config = dict(
    norm='rmsnorm',
    rope_base=10000.0,
    rope_fraction=1.0,
    init='uniform',
    init_std_up=0.0176,
    lr_mult_o=1.34,
    warmup_steps=200,
)
MLP neurons of a small language model. Each row is named by its layer, matrix (gate and up: input weights; down: output weights) and neuron, and shows model dimensions 112-207. Each number is 128 + 24 x the weight over its row's rms, rounded and kept within 0 to 255. Numbers have three digits each. A neuron's up and down rows have the sign that makes its largest values positive.
After each neuron's rows, "fires after" lists the tokens most often just before its 100 highest values on Wikipedia text that the model never trained on.

L3.gate937:120084106145134121172151144084144172069151137089176081059119101126127129116096138093133163123156105116157069154113158095133112120150134203156137104154120137131107152129124147098055120139087137136131141138141177174155119123174115083171146112157116127154136105093154143123079108111119093141
L3.up937:129147122133124090130137148135132131128119164146157164078074089148124113102161104087079154127105172154082141135163133117104126117131080148149119102082089142158089081109096118134112149141145148088141137107136145163143177113126113126187182126135124110161112110139120106087105157117139116122
L3.down937:125140139135138119114120158185130150158139129104149144144179115140136122077176140164114133132137121101119127142123130131120134136144106136112149126133099160156113122092112123131107148101123115107140126113120131127120109084074134121204135128105133139164142116166146089165106154162165111123
fires after: "R", "K", "H", "L", "S", "O"

L3.gate1428:104127178121127114165143154120144098152134158145145133159106097152135171119116141101079116079104114135119110121128161151074156139104143172124098109126144125108114112108121071170098141136132184089094119158139145135152135149166112148161119133101157195114069137105137135109152111186121149155
L3.up1428:078171102129131072102143082096170087154144132126166095117139141152130162126113123114092084119105126131145081136129129145118110129134116176120092111086104131107135154063127127158163128136127169171106130159119197123178082124122159150176148087124140124099064079161159122128074126127110141135
L3.down1428:078165154149119105128161156125105116138132135180173129110156114139107150144086088172142142136123104134164115141126157140124101131075146125121144146113126126175153110085140142156121120127081131106148120080125121132117140132085110084131109166126127110138185143097125105120128123146150126103
fires after: ",", ")", ";", " well", ".", " and"

L4.gate953:110156158124127111109113110119114128145175126141103146089111099133136112086130176138120148152126130137115114115136139109162150105154140121062155141115133157143121135128180135185139145135108100152119135187070139107145098141142106112129180183158131126124115108101121177133148096124120154146
L4.up953:097128120094120140116112132090153121148138119129103114119070105115097088153126115117137168128118107129152108158125134104107177137108184156112114120110114129114159111131118071125136100106137144131134133125123157170137099136172169147126174146144145148127128103082128156131132118190115134124
L4.down953:136089147146157101136126072115102147137125126124121147169161128170120085140144107107165133114127115105119098090150149162131125104118133142122184135130132173141111117114108123147174114117117110149105144135147117161119137118158138140155128103156121160121127094103134123133131124157146105124
fires after: " 0", " 1", " 2", " 3", " Apps", " ("

L2.gate752:111160137180136147167121134118086136129147120122130140127087104116145118134120139124112149111165161152144104100099100122126140138160088164128143129096118090139142143120123102137114124092136158138149129137122097119123156149128130142118079158091099105158144144145144128088146125167147097167
L2.up752:131106167095175159122115075139106092130142130108132124149097137153133113116125129144161149110110117138148128095111145104143110131122127143095115141179090082111158146158127122115165107112131127110123145126143146141118158136126117121130125115107127097116150124114112097156139156146155129157
L2.down752:106133099162166094119127146093145154172146091169139105193140125159132086111115110131128124126106121146175159141138090099119125126144160106133155137141109082136125128106114110175083087122141162150145130151113124117119097130120086081122143159147138110155135117099096163157192150125142134144
fires after: "–", "-", " (", " "

L2.gate663:142131121103139138104122115118100099121085149113134154114153150123070132133105124199146181154129159134147116129183112086132137112137174093082134143088135131158118138159125132147142132129135155132176126155141136127134088121109147166098153113136127175110145104113165101111103084127184103141
L2.up663:146173151122101144126150126152123136109145154143133123135106149128129153148131108140117138140086124131131122147133151118155131121101160148105115165147121117113115110152094107091103123135198141100124152103123127100144109139175136139092117117136107123136115098112119119142133043114137126096
L2.down663:136149117066117170110131130143125121155112125098103107124121118132120120144127121151163116105135132128143135098104173157142139152106110125160132135120138150123145097150160107149102152161128172078113145129126141121134115098168129120090107169117106110134132100093089131140141161112146128152
fires after: " Al", " al", "'", " Ant", " Mr", " master"

L2.gate376:140076142148122102167114128118122155096156157182126149124138115146137104152135073125132196105087120154118130104140165072104125154154162110165148135132122143130129136174140161140098136115139171087104136126117126103149093121128146106097154118140145143130096122117133112127185123134115108133
L2.up376:122138108135100071147124153126098130137152145173132105104167121096134168140134097162140103127123152139115115125185133136121098098121075157137139137153105150105147117151142148088121144129134129146115121156134110098113120098081140124192151120100148137131155136153110095067145128129102083124
L2.down376:128103132147172120111118104142117108142083146136088164109132134103120123083094153135171101159063115093157126170138144121120102149128147122120146094079121137104172089118128129161134171097141109123174167109096177142103140105143131159101101125109131117136118141138120106109110136118161148119
fires after: " Al", " al"

L4.gate31:126144101105077123129143115122111170113135096122140127155107145137108133083087123149131124125158117099145168125175076153132143108161127106130126099088157108148127141164110112123147140101090142141183125182113164143136089167135154161177144130143137105122140175096146130124156134123154125126
L4.up31:118116126151116118088153126154165143131119119183103138137139162130109126111110143122152150116147104168138133110059084174130137144166115139107135158110093137094119109117109091143110117141129113085139085107130195139153105095154135136124098136093146114110136132127177120127121127134119114091
L4.down31:119097094122112126106160119117138111121094124175103141145143141142139143075078162200137137154121132115125150099106074131105189137138151139103155101132092154088143165123122121100138138150133133135123130153152162168148110125140146136141097133112110108106130160105193116081177106124135133105
fires after: " it", " was", " It", "It", ".", " has"

L2.gate143:127147115154086108135134123141097135145088092143105129133114172175196118114161115152113125152125140146048106152118136098110131152151162148122104125108146051138128107071158142142114099110166112118110140147138130113141187162131091118108090141080142097176144110139116123126124138083122118141
L2.up143:132156147119129112150107115160136118148077090151113203188139145133114137110148099152116145164135159134075064152097148104116150122191144123102146093131145074139157115088153130115129138125135147156091146151129173126131179111160133146140120106125099110144149134152143112098114112106125162130
L2.down143:105127126161143086112114132122149092106119151123125096120116086162123148119140142175118151145138093134131158189137128104134145145119138125101103126144136076157125103089166138157122074099126108181127119084147106147135135120108129156144097127153108166159144135137134117122128155149148148154
fires after: "–", "-", "ie"

L2.gate491:153098140134147133135125091140132091154163121169122098148146105093135116117141210149136114164136135137110096139086137095090114185139184160132158067127105132173124170121129133146086146089141152087110116082105140157130136144106094143142124116099097110138165114088091106107166143107140103138
L2.up491:134100132118106094117095127147126124144127161130118101111097108128107117129082163113105127092152129113110102143108117120139141147153143157139153114134093126132126112101136148106181129069127118177116107164111171165086117105094074164151112122115110102118142134148105110139160106100130165122
L2.down491:106135150178111124145112132158130105145104149115122138155120116133126107152124116130175118123186122109146151133168097112106115146137109151106123168073127110113125142116154135118142157148142117143139106190152136161117104137121166144150088110118089156117111141125091122106122127170152118111
fires after: " 18", "19", "18", " 184"

L4.gate1256:119151125117115115124133113105107107145163151155166128153116150114126112132079144123158110118115125138172140111113104135101162087132145131172107070155145102138098151113119124122089140134133143081145103146106071137135117146130142157101144132119165107121125120141115131131175130116126124119
L4.up1256:118175162129146130151091130114119154134176146118120146109141178118139120120133082142101098148169131121179153167120177150101132100132096123124112082128145125109116154086140154137073141096124145124166129123099108115143106149097081139138124110180092136113101118115136152110117142103160157140
L4.down1256:159181149140124146159117158145138113120148149129151126108142126116156148154143100133123110149101122162132137184102112124185097093080130101165104106122137151137103114083146127157143159097133108132139151141100113134116120154132154167097154115148128113144118122118138130147067155125151133130
fires after: "\n", "  ", " ISBN", " al", " 978"

L2.gate543:116165141131121110125145135098138204123125062134110126103129100117081134127106121150151130136157114147122136122120109098120132114165096123127164112146105162065105158118119135137109128134134149142149137128104113121121120176126111102135121127108131097111095098140170134122150148127152098105
L2.up543:129146145119123101131109097111142144148096117129090170164126124122110168081117124116126136163144091103146118124134140104141130135205128160142150152117133164139102159102147174112104115109138093119192115130084140104140139117119068135104128175133127152089131167141103119088162142186149111125
L2.down543:150109153147111096112128127145097162144156113088121114155090150126067129142139131118115124089110118134148155104156144101138162129132127174125110182146090123143128176173126136127102136125100152153116122096131089125149153119120125128084116110130101138117103129178145139141156138151138106103
fires after: ".", " at", " of", ":"

L4.gate1393:114098120095179086124165142129117160131141075137141099123180063154140136138075135136115117090116166086087100111125136134147155118122163171110145143136142125114101139098117154116176118118115145127151071137152147185115138117191122104154117107163164117136177134089125131125108128085102117106
L4.up1393:100146097117130122165171154121114132134125160156114125136139082114108129130123113124129111144113135142144080107132163155158169143132142107126099134120116127138113165144155186123126145110150118118131148146137088106133162104113147126101115115127078108103073150155190123149122125118117144125
L4.down1393:155173158127158132183111105112106092112091134136089112127190153180123095168103194100155118155139130076108117152127135184151129138113097125096103146100109101124107162164140140110107103109112146141117125136137139109155119139098104154116104127168110143152075167140108115106088111124115133136
fires after: " the", " The"

L3.gate1444:127141159075129119159102125088087151144116142166147093144090126148129133152120137119116170138143133130085076112111149088142134109139140135100161100109142114176181109105088134155079099135141148084107110098094124139145094122094102113091127124151167167096097114106151123128082100198115108117
L3.up1444:134118156153121079112121110115112114120116122134127163116084145116114145189100129112141088115104153139123100134149118096115110128122115126122129108135115084169120124135092142168119149129153143181118137126133134121146106108117116126130095125106108121119123096144176090120118119138205146148
L3.down1444:129091142124145085111122150086105106125117134139130177137120145122123098139136095108144102135119120152127124146155140097126111121143114137168126130134065098153131161102132132168126111119148075124100138075081107121130148141121142109157121148126099164125138104102121148159130143119145110189
fires after: ".", ",", " that"

L4.gate997:118127127129146119191132149151133082140098137101162147103160116126070112175111136097133094111150148110077100140133146170092135108152114175096088133165146097140125156119137141133135122094169174114131114131153098112113138177107135112122137143131084141150210139098142123134140136099107067117
L4.up997:133139132157160136120146146167118108106158107169156124109101163094146158119115138146121098118080117139119083125122133132166079122155124134133100141135133124130124114143106159120140149149157166106086124111120164133141138134122134134120156072108140113129158123118098109127158106182131100113
L4.down997:133106106124133080141100117131144156122152119168126102143164156118115124105106135143140112087147142088105108136131163106111140116111134157109108142115128100141139143151139146086149150144155147136085124125098149125117116174116070138149197144124149167126165108116114129150128108163134128161
fires after: " Su", " up", " At", " Arg", " sur"

L2.gate1006:120082105108073104115085098114096121102143066131122129139136139146149120115124128140100161113105145141109089146102148065136115087107189160158086127142163124149126116106131101148141109125155136146130139097115092112105152138127138109134139110131113129147119111111155120096171133108099103147
L2.up1006:142157135074112140126125088101128140101160141162136124119072140124132110138136123126092163133131118174143140145120153113133152110096172130138148128094105153148144095100135095118121103100131117113153143134113127119139092170098129135112084108122157149120121142108098166134111148146141125124
L2.down1006:119146118139098112171151121109095112116123116156087149145120138144171120117147158151101160112161133128107118171129161114134158083130146098135139115112137122139124098118124088135143108123135136125133154101170143110097118116120139103143097163124156160175148095133133153138140155140131125155
fires after: " (", " 0", " j", " one", " En", " two"

L2.gate181:101146118121132139149149162145141124148133107105157162161125110155123163137103136146092093160130166129107123123146147124094168115088134104117122125145123133099095118107089174118123170157099109104130161110112165122124100118090163136165118128132135116138143152086088130098145086141107099130
L2.up181:155119114150106129168123077158110090136131138112094109147127198094113143096123191146127169134164098150124149169152152126100116120120088134116139122145090150174141103104136157133146103146145137141138125098111141163161105127135122097171103143126111148152105138127117107122142084150141110145
L2.down181:092152139176078123142096090096097093142144099097082130157123115115131138125133178096143140098137120140130143150127155145116130114148166191113148093135100132129111090104104136091116140125153167148129115110148156147141159123104141123145132107151110142157092124091141118155125117147104143117
fires after: "K", "W", "H", " Hi", " k", " Ke"

L2.gate60:130118129127122107176134175083137123138109124123134154155120106148140061133149128133146113144135158136131120166139181108107148087141110113154120132118152158105164099078114130111120133097178149084098143114121100085152110143144108122153134160128137137126085105136134160153164128155113106143
L2.up60:136162149138169155124131093184139111135120158063100139167145118120122131139155134136130149116120174126095095103116130140152121126127178140125182131121127157157148156082157170134096161143110099158109115102122155143142132136121109161106115133132142151120101151136116129117133083166123122134
L2.down60:138129133126160091143140148129136097126125145097182166111116145137100123103105144133172115153146138119139164123098149119147122111105110124141101113158131124116122105110145104148135128122117134162086171110106114096138106131118127147182127122120156133121101149093150146084145151177154111106
fires after: ".", "=", ",", ":", " that"

L3.gate272:114160115137135156140156084111157112130142108168119096113130109167141144123186129126170145125095136143094124086106153099123142131143139163110162121119121117112169153075101103130141131159139126084101109148121161152165123144137132054121158138140133172109135111160139074108126129140162114126
L3.up272:112128135122106139084087114129114114136092090149145137094094154155134118084133130088164136100137125103095151111121146088107167166171117100126162092116127134139165140117135141114151150119142115152125099108146128096102116165133136116119200130098059128132108168123142129154138132135158125112
L3.down272:094169187182150099095155144156138133087144119140170117141151103161127157149152139110084160127151124140121126121098119091143151138121137120091138106167167123123126097106143157135117113133120134159133115100124147090087134100124126162131129140121105127130118142175152116145122123105151156114
fires after: "–", "-", "Pl"

L2.gate1242:176101101102157177093142147114116112121150103141174118149103105138120172112102098102148131126129154105127127086100092166148125148126172136140136132125121155130110173146156122105086094145113154139091140163165106175138061095176125137170153119142091147151116121105157115110136110142094130115
L2.up1242:127093115105149141086135132132110186116155139124153102152094101139138141062096176163108168118126135116124148095117144131152134155119126161077142102121108149179092149072151100150128158133090172124161117158144097149116143116180140138156179103150111137159137134150155143148117115116090133151
L2.down1242:124128121121160125119083123166121162122118155109128101137143135140108124121105156136131174110107111122111091095061121124125139189135156148121168123121167129121097118177124102148129143153130108100148111147110157158112114169117108143137109116119118134149159104176148139111116108101081125132
fires after: "\n\n", "\n"

L3.gate1114:134110131147103154137103095155106125103160122150159104131128087161163150145103145135146098164108151137141097159120122141097121169090083116126133091144105129136084153077135153149103113145159141089111174143084135113121146128176119120160105114122154155112163140158141114175128161167147131104
L3.up1114:139169102132068096124085094131150110115179117131117123160135114125161109156119155117108117123118091155166137098169144146099121158120117138095134112118111163138117115122135107145108140117110191122124155161103160140128119168181117146189081135133183126126135142093174156099151112107119176142
L3.down1114:091144155164127154138135135123095147134111124157177129136153135146137136119137143142130157146103156147157136152115135173115078119118172152118141160119089117147150107084136115125156121109117111135159157169121128139082112154138097101127128116085122119138158153108107128116138104162124118114
fires after: ")", ",", ".", " as"

L2.gate310:173120142117140139158149074109165088143138106091163180125112156180113160136138110133133121130134146073104081147122140122145174142119130172126083162139129139143093138163078140128169107106125118129130110086129128093119100176137127118166116141115163111148071172098144091203124105144120116128
L2.up310:116117101169117146132169143116096089143143153142104155175130157160125130129140127111110146087164159155127096150156123114103136139136149100087129123151103123157124139116141152108122108079121110140061158119112120118084100107161137157103126172124156093140151099124105123090135140133141139107
L2.down310:138115158137112187124132139108145079128132139129136112136140107158115141130131161135166146119122093125122153101127129134114131146127134162157118123145153171123113129110102100151183106140088129160119109115125134111123118130095109159149134137109170111187121107106137129142118128121123136167
fires after: "–", " (", " |", " /"

L2.gate560:181128113095120162102151128093111091158175125113141108137113106099163156132170126154146105090136146165115147101129165168149143141147124104125137109135111134095068147107125124100096134138161083121150166137097104111130163092150099156136089139075142130117103176098110116152113100148115142178
L2.up560:129132103143132165110142095120115181138094137186131123109097134096148104088120151102150096133069116163127111137118166122080137116117147140139117120136114137124104155121134126114076141127151139128179143123081111134099135174150128134133107103125128135098153089165118130120124134151162134111
L2.down560:140127092092128140126108120155129160127126123110097140142129122146118108124147118096159086105064115140108169145127157121090157169107142106109112109131132164135123156168116132099062165155148104116127145150134147108105138090129145165124108129133086147129158095184126119170170143135130115150
fires after: ".", "\n\n", "O", " and"

L2.gate1412:151116100146131109137122121138143122112141125121147121104131097116100132093135108152186116113099133127156136132153152139100184128135133163104146122118137125132112099131135164117137144138151136110139080174063153119094105130122125109137149123142124148134118160111135108139108112100126149155
L2.up1412:098133159159116109150144150144151134129135147109121150125097129154064143107146141153120154147111174119158135135129131144094157084121146165119146142090109102168063155208167153107083130125117116151146119141126143113109128118119130106142150146107112176094113145121170188146153113135139135111
L2.down1412:097126145134105161121130140153150125104148120117087136070110086131092125114166097129118161126120120127117097139136116126114147119130109126129144154140158119124113107120118128146134105123147135083131121143122094116153098154131147170166132115111078156149137113158156099155093143125085138099
fires after: " al", " Al", " Sal", " Net"

L3.gate876:107139136138163120150199135127120100146150114124141080115140080146147159183126153103118170132112196120121097096108137135142156103127155123154107102095117178106090111070128098139127159157116135141111107147138118106108150166118100101160142144157165147153095056099159101103147106143141116123
L3.up876:114114158140138126133158092142121115108124130149149128172114133069134161170177106139101185099159108124104105145113089124117128161092111125131138091151114144169153098109120142145120113098144171165107117167153111096168184116120163140101147126151131145119130092128146110103101104143121105141
L3.down876:171101187105135128152133126163117120158139143093144124150119124121160086127115124138138128151136134088151104127132113162194113146125158078115144134138135106136143139124186136113145128091123137178122163126110134127158153095153098170114112126125119142107134130100106122127140131116154106132
fires after: " the", " The"

L2.gate433:119160132122193137137107109085165123132111146161125104144113133119102153108164142121118122125088129138109117149120084153102115118148099115161137093116160148150129131108152160144114101142122086117135131119101120139124119139091152135093145134116158151147127154113171138100110125143115088085
L2.up433:163124140146124122116138140126135171151098145144102104103152178111108090147122137126184128140157135150116130133135069142120145125172121134119159141120145127142137130123136148131108143126093141116103153119130135140101151125134085138110107142157122117160154132148110116118122113121111118132
L2.down433:128119095138135115145157159117150189149144130125168136111157072124083129177156132163168138113161129112117123165132107097126119092140128103110087125142119159129128168188127095118165101120153166106116130108137146147140123126171119103148141113107137103113139129132129142138136119139160127115
fires after: "'", " j", "D", "-", " (", "H"

L2.gate864:192149132088089155148137159106113121135119099149132135171142140129163110139112112093143110143146135106081150152126113092111158150124098147141124102080137170139100148132149136127108115117164117128115146112120130123112064139091145128150129102149107172071082134121140094112130136140099140151
L2.up864:154088125086103120091147119132107127147144161147167136125077132162111151117117121187123103098131104144132099161143116130083149063103114142149161152119160093113092071098139152109102163101112161141128131113141131126135174106125141106160123107145125140107107138095160165101138123137147137108
L2.down864:128148130154135156140079142151102123123054129131169106168150139112149135146136148107132155093087092105139116137110157160129113112158104114111117089086142172110126169121136125118093124138163138084121125161141101111109085087066116082111128127123103144134099159126138127136096136116104134131
fires after: "=", "\n", "-", "\n\n"

L2.gate1027:145153099135118102140153131113121094147136135141150136125118127139157168126140177148112154131101189112096100158110144144132145153141132105145122116112122051095138098069128103132124119133114122144086154143094149135154118117117145109153129153142112147079144105116150102115111091157098145130
L2.up1027:185173084143151156121151129163134176185177116145129159125149119118131089110152150109154143131134157125110097176108162184119133135152115107112131131110139113144154126101163155127143116115139124112079122110113134170141143119111154133119132138107141117089113117099143107124076175127126166111
L2.down1027:112130146149146159100118141108082118064151135117127125107160086175122106126108081132133101106124118128138062135113122163103161162138133134120130104107135112088119118116127142152166094074118106152119108068167150126084158119093166136101126134156114149148119171121172142122132142114098123118
fires after: "–", " Bi", "ici", " played"

L3.gate1182:141182132091139120162123148140118127110127079177135120122115161123107118121093144078124151160101169160081141138135161122129104099114147120132133140131091127128172110149135116130142156124117186132100135120104171165136086114121110122096150133128080163109132186105147101160104176147116073122
L3.up1182:117125125118098094103171124135175135179146140140127123130110152125133146134147099113099142157107181115150131146123133147113097126141103198139162144160111136111135145158138103102090129138115160101132088123120116127113122120121097062146172116142126130158161144119100116105134157119126110122
L3.down1182:122150140155125110138124128110196156121132131133194161121134130172131139108128148130142122161061098154132135158119109153142081116147148183129139144119132149125127108156105109139156149136080135121087106160101082101132102124135098146143165129142133140132156107117140136141114151146113119120
fires after: ".", ",", "W"

L4.gate495:099173134077128083055154092129106149114127119150135108121128103105152152129141143104133121100124112180118126124156097136148135098089120096075160073092159096120105156134140099130135138119120098122105099162089114130104155120147185160121156140092134110142121123121129100135162152102120122114
L4.up495:105115113072135140111138073136114160157166147117154090108142135142103145123170113159132134131103111116091127156172161144144143125135101171127155130097135089142108145148169159112153149122064141119114162084170087086117119128136196129112111123158102141128088094134128098140142124122122110128
L4.down495:106145112102068110096172123171131147193098119104128112119165067070162096129168163145160108134113073149110101128101154122147125107135118105115120084113116127101119168139177098137166103124153100102081160123090139107098147117099151102157129122131087112153109160112142113124150140088088109139
fires after: "\n", "  ", "25"

L2.gate932:127118111156165116096128171077124067139099109155098128133106095105110112164142136106162154122105121160152120115078148098113132107181139141139127140105095179160182090156117155133129124109152110151142101126134156086117080143146112159167114120134125176141142115098138126147196114116106111086
L2.up932:146125137114174100110108139075099071117134113124102145131095146128122090174127143087123172108130125127141135120106185100108136108121111146114124130107104173128169109109112136114094126145145103118079142126122130097132080162121141128142120111097121146134182117149150125129192114139112148107
L2.down932:137123171098152099138155119086101120138112112160133146129130136134113138129121182074110135111083123114109147103096167089123121146115147135095111115083092128095160095136120159107091094091147149123084132090082075094093134151124139138123092108153155151167145127095148160103160109102135117100
fires after: " (", " al", " ", "\n\n", " Vi", ","

L3.gate343:144121119130165119155109133122174123139137096134173139135104142154133078117123162108129121159117124126102083137109127127108167114140139149121150112056113153137099152176124116136152147120134162114123155175144129145105076169121122119102140140158110127135147142131139127092161059151138120105
L3.up343:153102134103162123141149106121119140136136112161100116111128115133109084103118130128136158109151163108111128121136099108167131111133107158156138113085146124115121157123128128078120093146106148163078094118153131141129108183123147129090091098145141147095118137130144134115114086148099101143
L3.down343:134156145070134122152134176122116095149181118109067120152131098139100106133139126113146145144154165099117120138144133141142158139123144144121115113109130127109139079139165147115135087129075140172072121112114125127093073126122185155093114113109119149100140107143174142141124149169132093143
fires after: "\n", ".", "|", " (", "-"

L2.gate175:138122139129107097163104130102138076142107147105121138136151150110115096140158128127110174131132106111117150137104120136087109102126149115133140075171114122160173140147134115140157164100089126162130115153144129152088147158072135151074123139104130095171133120086160137115129130121143097144
L2.up175:167081080161104122120148126141101115127170129112076124118134111135114104117134110133100140105126132148116114116121130126066097129181134068132126110135070140118141137123166105126151096130123136166122076150103119199111097107146121155108128130164126131160124125126131100119136161130146086126
L2.down175:126150155099111103141136117191111110139076155094137110122111084144165113121102137176153126109156106151099123148148110111145112150131127117161110146133127092128120134115128097122160139099103118107104118167136123172121108114108098098151091114174118110125135140152121078107157129117132133142
fires after: " 18", " sc", "18", "K"

L2.gate895:146175102135138141213127129079142145164114079139123121118120086109153136103116141115154139131182135114142125144115119165126120136149122140139144083130116121080131107126119163137131104112135122080106155120148104126135088121100095130111114093090173116149080136109165129132138168115126135099
L2.up895:141161122169110131103100112149112179099110125146116109125096101133139135113092131123122125167131095175173130134139135136113126156152127121095113135138108161115128113055120115117102087117133112156137140138127134158105133107163120181132098134117050116141155128147107134159171174126091075127
L2.down895:107144110133108109153165122128192129057131161163146103121125151159118107087098131113148135123107141148152131125163133087121106121130141134116145065106141146125100128129116095130159141131163151175095118104112136149102138157113092163117153094063130140128112153182143142135140151153120142095
fires after: "=", " (", "\n\n", " a"

L3.gate52:121126147147163100143178106137132125110117096098159091133140077136153143133107133121157162118112129137099116098148167146118161112104125140129151102124144110159157112109136147162119103111143130112158121133140128136133117082099136112090068156110093145136128113124152151103133105121129176117
L3.up52:093127124149155115159143118169129142121133154147134132113157091102144128137157107149122126103135107109147094078138081119140183095131149115115139127134109183138147159095115175144116142138083119152153096137127115129128162115119078149133108153175117114093112111134134115108089100156100152116
L3.down52:135134168119107133144134112148146081124091169121136169102130135159174154105109140129130109151149121130099130156101147153155123133141163113144153106144132150172110118123157133169113113119141120096167151144129119120136121106123116138090137140162095122155074135097137162145127137133142115120
fires after: " the", " The", "The"

L3.gate911:093132146137094149144138107133120123126169128134136125130125135164149124141174125127104161109103107127158127098108145136138125144131082154166102142134111124090136151111084131123134127155144169138097136158152073090135168119077108141139123115149095134116125101158160125103140125135143099111
L3.up911:104119131113097205154100132131119121134172157140144119175093172141167098122145121123120140083095100125131107152095116164178134122127120124111120121103117140077120128134098112128113121126150153109136138132132144086116122136136164139160144108116120116149142094083132131083120164170090081142
L3.down911:090138101151094120148125138131123124115143121109112132131155153165113127152155142123086135097165110165104123147177111141096145154147080154109136111116111113139112119142077141120136113097118139082156088177152167104128135122134159104111130089145118154110122133116152142141107135104148088108
fires after: " the", " The", "The", "ort"

L4.gate522:145123104140090152158098103098104144102080115151137148163105126156134140133065090098116121153124134126074164169124158069138133107127143148126118098129112132148152130134174118090132143117143091139097108119109129133112112150138119117150165094158098112164098167122146098164127105064094063142
L4.up522:166070091157138169147134088124127173120148157130104110146125087151123122104121110148122108103106129093169127155100129088125125153163131143115168088121151159108158124157133139103118117090122182116091123119129162143136145096100165135087096138137142128092117111137099092131110106125082077138
L4.down522:132096103182149150133120088096129103060149163094167130158123132097126106152105109119112144131086133108137145181105154134146117150072169152133117101157178097113163127149153120206138139111159135111141109077100122097147142104114144148095108137148150102105125084110150102148132093118128086126
fires after: "–", "-"

L2.gate1192:125159140133106083145136137118127139124129132137158168104083111106176141109130130139132068163107099153126180163110160138125117123098151111132190144134125152091144117129131130101131119115133110161142116127134129139117141140111157111115096109120108107086176138105125114120151112121131114103
L2.up1192:141134141132129146147092082111135106189115134105127169121135099143135107128138167089087152140149130126152138165082106151174149128141141136116123138157104103097120127171122122103135126146169177111168111106153122151151100114155087157136196111181133149111116139094070158165155157127127098145
L2.down1192:108142147150085171163108132167170133142155128161080108122148133152086164173136130118118121109120142115144126101149140150090105147155123127148114089143145105116103140150116139097148154137076151101137074132151150109111159121151117135122144106105110112130127113120160193136085094114121123151
fires after: " was", " is", " were", " are", " part"

L2.gate1195:136141156128167129144135122081098083133114145149106145136111121103140128131171155119110137120151138138155119140123144187086103149132140137107106138099118126134146156148173112111126113144082108100142157139095138124139102153108081131117122150128100118113114104129152141106153125154152136180
L2.up1195:119129176079113080111114093134129160124126134164157130107105139126098129122107121130149115141136131119134132132158138169133156089139147119155145131091144138142164147167132080139145123150123131150126142166128116162142136110126095098141123105143124114161134145124098179094154136111109117074
L2.down1195:180142132168099095155114102191135143136153125099131116152166162125083110130067129126128129108109109124118128152144103113100141164121125140152095141109165131157135137162149149100137155123138174131136115158122115124144156148108130132101151100128108168160135159133138138140065108136117127136
fires after: " (", "-", " Air", " Su"

L2.gate300:150119091130113157154122058037127090085126115124117155123114131132138139158111145128165125160146142156139086123119079143157148154109147141142141069128129124080157135145151160127148105131148150137151096148070111115112080098112144079120133122142125162098129110131130119153144104164149130150
L2.up300:167131157143156141131157139115143147138136144099143143098097124094165087123148122134148140077166120119087108099096109133111127150139090134132107107109106135131114140122163134097115145114140144077120103120127128167145163100137135099120112122133143105120169153150164161188130131131062130128
L2.down300:134154075098122139171145173088119132155112156128135109142127105126140161092122146130139144175116081124096146106135146136117139143127122126124112128092066158116123110117116120132110135104135131093088139132143146161100126116131096159141125153090119149094118155106123110120127124107146140073
fires after: ".", "\"", "\n\n", " |"

L3.gate1082:153145157109125112158096127165116145164134097145156081160107138138083120099106179129125148059186123180176124124184159131138167091124162142134113103150168101174179134107142090099149088118142150150134145128120149112112079172150127141113091114112125159140133131106110110128103142143139131149
L3.up1082:136105085130110132151111155098135139140138158105078079137106193119145129135115126122124152098111146135135103113111130099125144127115137137078157102159112090107119116139150106125153111087112134105067144141129096109127108093120112150106139100142169130136113150151095110123172107134138144137
L3.down1082:132125106114171106105148125157169126136141134144111129136072121109096072141137155145151116147115114114110140151135136096152106117168152162124112114147074125132095128140097122135186140130112117129128167124113133132111101161129174119092101128132161182147111142156172138145139141111131159112
fires after: ",", " North"